Part of a small language model's weights: 228M tokens, 13941 steps.
MLP neurons of a small language model. Each row is named by its layer, matrix (down: output weights) and neuron, and shows model dimensions 16-79. Each number is 200 + 30 x the weight over its row's rms, rounded and kept within 0 to 999.
A block is one neuron, or neurons of one layer that tend to fire together. After each block is what it responds to, as a language model described it from the Wikipedia text at the highest values.

L7.down62,170,158,238,184,190,210,191,202,192,176,184,224,164,169,214,219,210,180,211,316,198,196,171,201,147,142,216,172,255,196,232,185,202,218,205,188,223,180,236,151,206,189,206,159,180,213,188,238,176,170,197,207,226,202,201,180,220,197,169,179,234,208,163,184
L7.down166,207,212,202,223,222,177,195,209,267,186,150,209,213,143,196,188,202,170,231,175,149,230,218,163,200,177,237,145,235,152,228,190,175,187,139,204,245,253,226,171,212,167,241,207,198,159,149,224,197,226,215,213,211,197,238,131,219,167,165,190,185,204,235,253
L7.down189,179,200,208,154,224,231,201,173,194,191,173,187,190,249,236,226,148,166,219,198,210,161,202,235,160,220,226,250,198,208,178,158,194,212,222,185,171,148,190,241,241,227,205,252,205,157,183,247,195,245,218,234,199,135,196,174,166,188,208,232,222,137,206,171
L7.down266,160,218,202,117,225,188,214,228,210,199,233,201,209,196,198,202,181,198,193,234,205,162,198,197,202,179,167,205,190,194,246,163,181,227,214,230,184,145,190,169,160,172,225,152,165,212,120,217,197,203,202,223,169,163,207,212,237,243,200,195,195,190,210,262
L7.down320,190,259,220,253,213,229,116,182,235,190,182,187,217,215,204,225,212,187,230,199,170,234,245,214,225,152,214,225,214,174,171,182,166,174,206,224,200,238,250,132,277,151,181,215,175,207,208,245,202,235,233,181,187,211,210,279,138,234,174,204,201,227,150,219
L7.down359,203,177,197,212,225,187,218,218,240,208,184,228,195,212,134,220,169,205,198,147,203,154,225,198,166,188,165,173,208,225,211,223,229,203,192,204,203,205,179,218,201,193,200,191,189,193,215,268,200,201,171,198,202,172,251,183,235,148,196,170,127,144,178,208
L7.down375,182,293,182,287,203,239,198,172,180,213,200,200,273,135,186,138,205,178,164,217,217,151,179,181,182,198,170,220,200,182,208,187,208,171,147,185,220,182,200,201,214,181,224,233,202,216,189,194,208,199,230,178,193,248,223,265,230,175,190,174,195,244,175,240
L7.down438,251,201,194,202,236,205,232,180,214,234,162,161,192,198,185,152,199,197,200,187,128,156,161,139,114,217,196,173,194,169,189,213,178,175,178,217,198,224,221,191,250,203,183,235,180,194,179,210,211,190,187,221,189,149,214,184,214,211,230,216,124,215,181,264
Dashes in Markdown table separator rows, "co" of "coordinates" in infobox lists, plus mid-word pieces (Gover-n-or), had/has after subjects, "Preceded by".

L6.down75,210,221,226,183,169,176,262,198,215,171,206,192,187,190,182,213,199,133,169,224,216,142,175,240,220,121,206,239,162,148,183,180,225,164,201,199,235,184,254,181,222,180,213,171,214,180,202,196,226,212,129,240,277,211,270,237,185,212,216,178,174,208,185,175
L6.down222,227,218,252,183,153,226,232,226,201,189,225,186,194,223,172,171,212,204,167,215,227,195,209,211,195,194,230,211,197,224,268,249,184,244,169,143,204,192,191,190,223,257,219,168,191,168,148,214,209,167,221,283,216,178,181,208,147,140,156,217,203,204,200,192
Word-internal subword pieces in the middle of a split word, mostly "re" after "c"/"inc" as in increase, recreation, screen, plus Illinois, approached, complex.

L6.down215,188,234,155,199,135,244,196,185,166,231,253,172,203,234,170,186,186,185,241,227,192,152,199,197,212,157,167,153,248,190,178,235,216,186,210,190,243,245,247,199,194,245,119,146,201,173,175,179,230,197,254,189,225,214,244,145,180,181,214,173,156,163,236,202
L6.down231,172,232,203,188,168,211,179,143,161,225,242,176,235,195,177,222,219,262,197,182,206,183,161,190,189,190,210,175,229,231,177,193,156,202,201,217,223,232,166,219,259,187,174,262,187,196,233,203,205,198,166,192,189,187,221,193,211,221,241,186,200,164,218,176
Final subword piece that completes a split common word, such as Memb-er, Ho-me, Govern-or, Resour-ce, Coa-st, mostly within names and titles.

L7.down14,251,260,179,182,226,226,237,222,210,210,230,174,145,175,165,258,244,205,147,255,221,222,161,194,200,186,213,237,183,153,119,198,163,212,220,182,229,169,195,193,192,157,196,210,263,242,173,202,219,199,225,197,210,214,194,228,217,156,177,174,186,212,189,208
L7.down53,176,225,166,252,213,155,240,214,167,209,194,195,179,167,163,205,232,244,232,203,237,181,249,227,177,233,196,220,156,208,223,204,150,247,212,150,205,221,284,205,150,199,212,234,147,236,178,198,211,184,141,253,168,187,264,212,219,140,163,188,222,170,243,157
L7.down150,198,202,258,197,195,196,131,226,223,163,191,172,174,235,186,205,210,245,218,184,186,219,198,166,146,241,166,202,212,247,135,228,225,152,223,205,227,147,202,218,235,183,175,208,249,169,195,174,137,201,169,248,204,209,194,201,209,218,253,233,234,173,184,220
L7.down199,153,110,218,231,214,249,193,172,156,163,237,213,237,245,228,248,172,199,209,235,206,233,237,199,188,210,223,182,141,233,226,228,204,189,205,190,231,204,225,221,207,182,212,231,184,163,190,205,238,193,230,177,190,192,269,210,193,208,208,188,244,156,239,143
L7.down202,196,157,226,215,173,187,201,164,175,182,206,170,178,203,221,254,222,223,205,186,195,180,192,176,155,229,194,192,129,150,139,230,172,236,231,166,215,204,185,270,205,167,209,202,226,169,219,213,227,234,236,184,190,178,206,228,252,225,220,198,185,209,156,169
L7.down263,192,184,233,225,165,165,188,178,228,215,200,158,223,173,165,232,195,242,189,188,207,180,162,153,180,239,216,211,237,237,169,208,190,214,224,179,201,184,213,184,208,215,250,250,229,133,211,244,146,187,153,232,112,199,197,153,209,238,155,208,243,167,179,236
L7.down427,240,193,199,198,188,165,151,209,225,148,181,218,175,251,221,235,229,236,188,210,187,173,240,130,164,198,211,216,211,241,201,200,202,159,174,210,197,127,246,208,171,224,222,193,264,193,182,158,223,204,222,179,218,145,188,249,256,251,226,163,216,156,203,197
L7.down433,173,191,152,195,149,232,149,183,161,171,213,213,218,217,199,230,213,227,202,166,202,226,198,197,242,238,172,259,230,203,194,214,186,257,196,204,204,222,187,236,161,197,204,198,201,207,242,213,183,231,147,217,217,180,240,190,174,166,218,166,217,178,169,160
Final subword pieces that complete a split word, especially role nouns like professor, singer, rapper, member, and also Senate, Institute, Genus, medal.

L10.down110,204,189,177,250,150,216,210,156,185,177,208,251,205,195,175,186,190,193,219,175,262,195,200,229,201,257,199,201,243,213,204,172,236,138,187,204,246,172,218,225,194,223,178,201,166,184,152,219,197,186,214,176,214,173,181,239,180,225,198,208,173,259,151,196
L10.down257,161,156,229,216,180,121,194,237,204,212,147,169,221,241,219,193,227,219,205,179,186,215,203,147,191,201,212,126,180,208,149,170,197,173,267,180,209,188,168,249,190,179,165,184,174,229,201,219,210,227,258,208,183,192,243,193,196,202,221,162,193,156,201,167
L10.down268,297,207,226,186,169,200,133,148,179,223,192,167,194,202,157,159,181,234,240,231,221,172,199,169,214,232,217,227,205,184,205,186,191,130,192,206,211,202,240,211,191,259,178,188,138,217,196,253,175,170,230,173,175,197,202,246,228,191,169,200,169,233,205,157
L10.down470,205,167,203,187,151,166,151,154,166,195,248,178,221,246,207,185,151,199,138,198,191,248,198,182,235,184,229,174,179,161,227,230,203,136,193,232,218,206,239,169,211,150,210,159,165,188,214,204,208,204,178,188,204,205,156,223,184,197,203,182,199,224,180,196
Fires on inflectional suffixes that finish a verb, mostly third-person -s/-es in present-tense plot or description sentences (finds, enters, represents), also -d and -ing, and commas after year dates (In 2012,).

L7.down16,179,188,184,272,204,156,210,269,240,214,146,230,232,181,195,248,185,239,203,239,211,227,182,203,167,181,199,179,176,209,187,238,239,207,222,230,239,131,204,227,181,213,197,202,168,251,172,226,169,191,183,235,209,228,178,143,198,182,228,259,196,221,239,170
L7.down29,211,210,174,210,232,205,197,210,197,203,219,168,142,208,245,256,205,156,232,230,151,184,149,240,235,208,255,230,206,139,190,220,225,182,213,210,185,207,235,227,173,208,187,176,225,252,174,179,191,286,146,160,230,204,172,227,149,218,184,227,195,175,250,106
L7.down47,242,193,182,196,179,247,201,193,215,205,193,218,228,196,216,245,186,158,232,169,186,170,278,180,221,172,187,162,198,167,206,225,251,165,180,213,191,189,197,228,219,190,196,164,203,213,196,176,222,212,230,179,152,217,245,160,262,169,212,303,253,237,225,230
L7.down57,299,186,178,237,170,167,171,213,201,216,201,195,222,198,220,193,182,194,183,186,235,218,217,134,191,219,232,227,156,235,181,220,216,205,140,202,179,193,211,199,155,187,163,230,227,188,192,233,186,239,220,181,191,204,191,214,233,109,235,187,175,252,186,146
L7.down81,271,161,206,241,198,217,203,180,231,237,213,203,213,227,228,200,190,195,161,281,186,198,215,230,176,190,218,210,192,211,221,227,232,272,211,150,196,166,171,212,114,235,229,201,172,203,191,205,203,190,181,222,212,246,182,198,165,207,254,195,190,243,230,289
L7.down282,207,210,216,169,217,184,176,222,217,179,207,249,227,161,215,207,186,243,201,215,181,229,190,223,178,206,222,238,184,253,135,203,210,212,234,212,180,244,148,208,195,231,269,203,245,236,164,227,189,154,202,213,204,214,220,189,176,167,209,131,161,192,210,229
L7.down329,189,176,145,222,235,175,215,196,190,212,251,190,135,182,164,168,250,192,188,200,164,180,163,198,255,196,222,253,184,220,233,170,165,250,185,230,201,239,196,218,200,179,189,240,177,207,163,241,176,199,226,252,212,170,198,162,205,191,173,225,183,215,165,211
L7.down475,126,174,170,191,221,210,224,239,202,177,231,182,218,209,230,210,212,138,192,227,227,204,180,176,171,179,179,201,191,206,206,197,277,177,210,210,225,181,147,201,185,236,197,226,175,247,221,205,161,181,205,208,185,197,240,217,144,167,214,182,163,215,255,200
Final piece of a split word that takes an object, especially sentence-opening Despite and Following, plus verb endings like enab-ling, mark-ing, tol-d.

L10.down219,143,233,211,162,205,212,232,218,182,187,149,161,141,187,204,220,191,240,194,172,177,169,184,239,184,188,193,160,243,231,206,153,200,156,199,200,179,202,175,184,184,171,180,215,225,207,200,155,217,160,246,216,206,228,223,197,198,199,173,201,216,177,200,211
L10.down298,166,201,182,182,185,159,219,201,213,224,191,212,242,188,182,192,199,233,296,156,181,163,204,178,229,217,217,180,247,183,226,228,194,203,204,228,219,142,226,228,197,204,189,141,238,176,199,219,243,178,244,232,207,169,226,192,229,189,177,234,180,143,226,186
L10.down409,205,195,274,229,189,215,227,237,212,225,152,132,246,254,220,157,156,207,211,179,203,175,212,235,224,194,180,233,248,164,228,147,206,208,186,174,186,211,196,216,174,209,188,181,170,256,192,191,167,136,212,214,210,164,191,189,196,189,212,161,261,124,204,220
L10.down490,178,203,214,195,248,190,168,216,206,166,174,226,201,237,181,167,189,227,204,219,185,147,154,248,244,193,127,197,231,237,172,224,255,201,221,199,243,190,195,186,187,225,230,161,183,186,206,197,175,196,155,205,163,138,267,215,164,226,228,237,204,188,200,181
Final word-piece that completes a split word, mostly the -s of present-tense verbs in plot summaries (tells, kills, visits), also manager, nephew, consists.

L10.down94,189,230,208,218,238,185,246,193,184,216,176,173,170,149,206,188,192,176,181,202,181,209,227,228,180,261,217,185,256,185,231,178,248,219,215,179,207,150,194,219,215,187,217,182,209,178,230,192,185,127,246,202,211,214,110,141,236,185,162,159,178,257,158,196
L10.down97,195,236,194,231,157,133,173,188,146,154,222,213,232,192,203,208,249,166,226,213,189,215,185,166,219,226,190,248,200,210,199,182,178,118,224,191,213,195,217,206,166,105,215,238,204,225,224,186,193,254,231,154,227,202,164,219,194,204,229,211,200,210,208,173
L10.down137,191,203,186,241,228,258,167,182,152,202,180,205,281,257,195,216,212,220,211,208,212,213,130,175,146,198,196,246,170,185,233,181,219,216,184,225,221,177,277,162,182,137,188,212,184,176,214,178,232,200,219,204,161,159,173,228,171,231,191,193,237,199,221,154
L10.down463,227,204,158,176,179,217,230,230,239,150,165,195,200,210,241,241,163,227,242,226,165,183,218,159,159,202,211,206,163,202,150,181,222,212,169,199,245,199,221,229,252,202,215,181,250,189,210,201,194,151,170,233,184,250,198,189,278,195,196,152,193,245,182,198
The middle dash inside a |---| separator cell just under a markdown table header row (election results, track lists); also weakly fires on assorted prose tokens such as month names after "on".